Weights of a small transformer language model.
Architecture: LayerNorm before each block, no biases in attention or MLP, untied embeddings, attention and MLP in parallel, capped logits.
Training: a variant of Muon for these matrices, 155M tokens, 10711 steps.
MLP neurons of a small language model. Each row is named by its layer, matrix (up: input weights) and neuron, and shows model dimensions 0-191. Each number is 128 + 32 x the weight over its row's rms, rounded and kept within 0 to 255. Numbers have three digits each.
Before each neuron's rows, "fires in" lists the words (lower case) most often at its 100 highest values on Wikipedia text that the model never trained on; "fires after" lists the tokens most often just before its 100 highest values on Wikipedia text that the model never trained on.

fires in: "series", "band", "song", "album", "title", "film"
fires after: "er", " s", " b", "b", " t", "il"
L6.up889:151160076140113142147137089142133108123137120112160146153150161097118140121126139179119149093065122127067122106152133121145114115191038180143107072125142177119102050148068115124162133132106101157111123187134172129126159084110109119101085087116133089140149152197181108151146152127102102111132076121114102118078071113106069119091097075162134156115123051128112180151112150174189143161108111126190122170144105104150111129084153130126048106126121143144144159180124128148115171103143133115157159178107170065098116076114115239051094126127164131131138146137123135116120151178165102104

fires in: "between", "february", "half", "to", "featuring", "features"
fires after: "w", " f", " F", " h", "ed"
L5.up17:195107115127152125076110110148135157125100115141164116148206082129134129078127091114133137142172111158164107093174118112115132101165133099170157154128156106145192099172144159088166160097125112130108045132084055199124114153099083140128086094109109119143195138129130127115075134127165089128165146131184139106167173097156121130071093149123157150169151156158161158054083071109185116121151124210125152099156105192188142140102089141112141059120114098152130142064144131127094098113145123173165180104131185175132113092139131142154146141124144089135151138152143132144070083125089143129

fires in: "january", "became", "become", "december", "june"
fires after: " J", " b", " B"
L5.up113:145144172163133110078142091147159077073129179177106156134116134140066124148134142106091130069138131089121117134125066106124165092116175156185088105142159110158167170075163143051089149116098112126132121116134117156144168114206078153093143143144090129144148085139077101114134128117154091139105160151134162124121090195146114109078109159101204150101129129079146146091116115123175095126219099164153197109139130178110064127139106103148120164177146095174083091125105186112125184103111125134085147089145132121161137127133074151102134134151126139109212129077076124108122162118104094169

fires in: "between", "known", "hold", "https", "kg", "became"
fires after: " k", "et", " h", " s", " b", "t"
L5.up714:167162142097140099070159100135147164138189129086075085075102073074148102110127123075142099143113171109116155104124064189153182085138112175137184175117145134119149169122190138170158132109125139153115135192143104130171108055135151083086157121159183125131094050106130093130116127122135123150130151163079172065109153081160108130104140122087159141104093113165180141106125120143120078071164115129099176165149077128135082139138140172145061121127125134143099133146087139076154179136064141147158126150121149088107133111180132155113129131112123182161104139151091106196059089171168118130

fires in: "including", "into", "included", "includes", "rinne", "include"
fires after: "c", " in", "l", "n"
L5.up74:134157096116135138082105151114150102132154135114089106104164144168105130180119147131134159171183145122131097145090176093121181133102125162196071102075121182179141185107114176092126142112090108146070175170150135168142131086168109123116123079084135164076135087149110174141128140137078124161113130159131112172097123163092093163154111172131170117116138139095178090125123140096085163139174112121107148113108094145071144084107111166134106175088105163144140089082132184056157077111139108100116127171089156130123156103161140073149141099179114101135100109065148138077154191101085117099

fires in: "between", "which", "when", "about"
fires after: "e", " wh", "ou", "he", " o", "ich"
L7.up337:122164083086153148133110129080115132182149104132141130139108149138097154168177090124122135182121115091115143130145141149104123098121113098159111121154144125140158146101101064156127136173125234164159115191127104116104143124085078115122144141130127062129147142100082129042152153184134171077133108188114111138076138129141155139170131107120115180114147152099178053140168117107106132109130130128124141185152115146064130074147115106136160113103132159104157103084134109167145157130133163131126137084212097174092177141170185157102083148165083127205186107087108120150128154127086112114

fires in: "most", "however", "later", "recently", "current"
fires after: " m", "e", "at", "r", "ent", "ec"
L8.up353:179146134110129163148137109123142136099090141136124114113046076147078107179124098162177088153110147100161130103142131146152191123076130135110102156113167144128175145139125181115130079144136149144140127176111124133126091126095145150200127199159122142075157108160157145136135132162088144106170145187158101100120089144122122098112092096107180126095078117174042128119146108109198102112148159122131109182154106135187164129119138101188041123120054154168152092115146140063120147098147157115178122154147151084105152129137129121114138140084081099081102097213191096114160092137155117125

fires in: "to", "democratic", "against", "description"
fires after: "ing", "em", "ue", "c"
L6.up291:120081132115127132094151100148170147141131117129093186140091111103157083103159175117123118162121120068133088106113128115116118081155147151180124075125160140092104101112058132158123076162043183128086141122186080133114060125110120154164124071104134148119084152137125172143165172124145092156188099174175148131115160136103140115110150148196163126113129144091138142143133112067162051156164084151142156127165109184123170096137107099176138130100085132102112080095069206155057116075122089166089100141194114117132165078096093075107195138137167152116109173141131106118098142109119110160

fires in: "after", "about", "january", "department", "africa"
fires after: " A", "ou", "A", "u", "ep"
L9.up806:135078108164092109142171129101110146133116114148089151107160134083140120158079136161128053152082102094112071150121141175157159109074079091130124143094136149168150095116184203130153110145093096094141197087140117127101136144124127103179187124123111156160178148186076109178127156122159123149095152072072165074154131132079086093138134096148092211146127113171128139151224105117143085097146100132074115127133151154106187127129154136162107145148140145082091151103147127097120162112084147160086125167178162145160126144213191116135141130080182157179167149125126121131134081144098150146

fires in: "history", "awards", "award", "awarded", "band", "months"
fires after: "w", "on", " H", " h", "H", " b"
L6.up682:159080137116069111088153139167111208135108106141193134167114085106176151090095103118136138144143142106166136078185129167140127087132181132151106146062154132142136166142121168144111099113110105195164082162115125110115146138074182170173110120131100133171150142180115086108144113125073123168128157119124073161140101179137146151117109137133171139091126139142071128069127136162156105141145129096150161118086115179162171106127162174121122121040154138150120086086134173112055155126102147205091152166066109164201104149162119133147114101064062067113126097095103088129158149120116081151

fires in: "life", "no", "known", "into", "also", "control"
fires after: "t", " al", " l", " n", " k", " s"
L7.up374:087142075110196141121144133070122195177120116025130130184163091175125085142112214102108067184127111102146100092131120139120120175138146087107140095115142105094111161109116175119116069104176070151131133145143191158167150113174086132153128090113125127104137096100118102159234125123202180094124111067101117106095121122139091147169123225119156151156112100128103080131146176101194104109124131121160156166119108153160117123155111094080125091070139106130080126125110173063110143108125126119160115140126094141175110105148106159133145088165167148133154107117153144112121053148158144115

fires in: "time", "area", "times", "votes"
fires after: "im", "re", "u", " v", "ul"
L6.up151:137171115106152095165077159118135128137135135158209125159068069169180188118160107158121097086183117108128064105184107067124104097132130112108159113132149150056101159145093011079122071082081162137105123103149172183204122119127142090089186122106184134161169118126138138128123154160107159123135141111096113142152126139126101103101167178165105126141144123165140120103122127071114180117159140133088099111127150115088127124120179146122152138103052080124100119142148170126132113143094141145121132144166117084135079092122089138120068106158143155110138112180097142124135108134146084126

fires in: "season", "league"
fires after: " se", "e", "se", " e", " le"
L6.up413:160151154170152130097140100156115131123151176179172117092170130145145114136169141101119143135145100128179123032106114107098128087141168164140128167069164062183077102151177136233137099140074117176062144114125130113060080115110060150174056138148110162128129180127121116083170122139117112151117101092124187086168143147128103133083097174051148144188134104139201098155141107146115111093135128129167104177159138128155144106150139082117145082192087144160150143128139144153114122104074125116116085118109117148145183127125107129147080135124101113094114160100151148105112130154152218159

fires in: "however", "when", "year", "website", "years", "how"
fires after: " H", "s", "he", "y", " s", " h"
L5.up1010:094151124178165141175151112080133126102129089137080106084103138133098123142100147115161191174163171170142119165133088125117134114181157159159095130145166085080122124194147157164099173204117135087119126197134069091099138147138110092177179072164106129152130125167141166117092107069129127131146146154111139147162129137188097124141102101152163090104091124081093133141123107095166118089115095103117099108163097092146130140080139141113119103098128162135185178128162096103219190143110152140151105094135133148125136132117129122087108146166149138139099125119196146092096103115119142122

fires in: "however", "health", "elevation", "although", "how", "seals"
fires after: " H", "e", " h", " He", "le"
L5.up114:117119134114101050124110089071102092046138180125031119144081140062135094160100128145125129128151124114162127146189116134152106118129103152165149141187158111140150151140174142077167111117135125174140168126142120105091099177083134141131072118112124176132096201169107161120140173066103135108162089147104107126096093136195112150175117086123161131094119100132099131129124166156187074133112108130166099147122136042131158095136159139140119134124134129156087113168146117079158122105156131201152156147105134213196122142115122109197153127050096083129090136124111103120117080174074165174

fires in: "after", "to", "between", "two"
fires after: " A", "w", "A", "ing", " a", " "
L9.up539:149111093164108158133085143149085113148131151116092105081132099140141102112199102124149118082150113115119099068148125188118123144144098134127127120102150128141111121135134110121136072118146167152134133133081120114103167146157157059122131164117109161181143098149110178141085179092113107117184185147052128145124041102110136138088156148089152072163136137084162128095159172096189154181143138161082165147133081157140114121176118077120145143133198116184081142117153129146156074118085138099125164114136126166123136064142157155084084098113103107133071075227148143118113078114103199157

fires in: "january", "february", "july", "june", "other", "office"
fires after: "u", " J", "an", " o", "un", "–"
L5.up607:147054153168142131124114098099089160057107096134148098176116069128089080111127143105181112096131130119132122150101062157141066139175117116095061098125114170133134071199116156088108186114081134125076118121108128209118156142157133159092159103130176099153177099096132104135129130076119111132150130170194128135202114103149115116132162164112086158130155146153155125134113118132052123151129127122144154088087118124095095112107173143199127107069198167139131153152136192129120178162102175109101086162138089171142134076111154126121176133133163095170132112109121142124186049111110094164

fires in: "states", "released", "contract", "film", "releases"
fires after: "ed", " re", "r", "il"
L6.up835:147105120140103193085157165143083128103110148110155085162120118122182149099153115106089112057120047101130148132123137122191130134120088125124124156123069077153171156167085134125133076155154171063105046147163070155191135150139133163156147138123114110123148096088077132079115161147156135133096157108154100135118121153116121172075058129114138215101130133166106158119171174083089118130116095162159133153123144133095130120103106225147102105188112172148142115108135150073140131071103143143143139155066077091119116106235141147115115136144139162086148180131168100130116137160124115128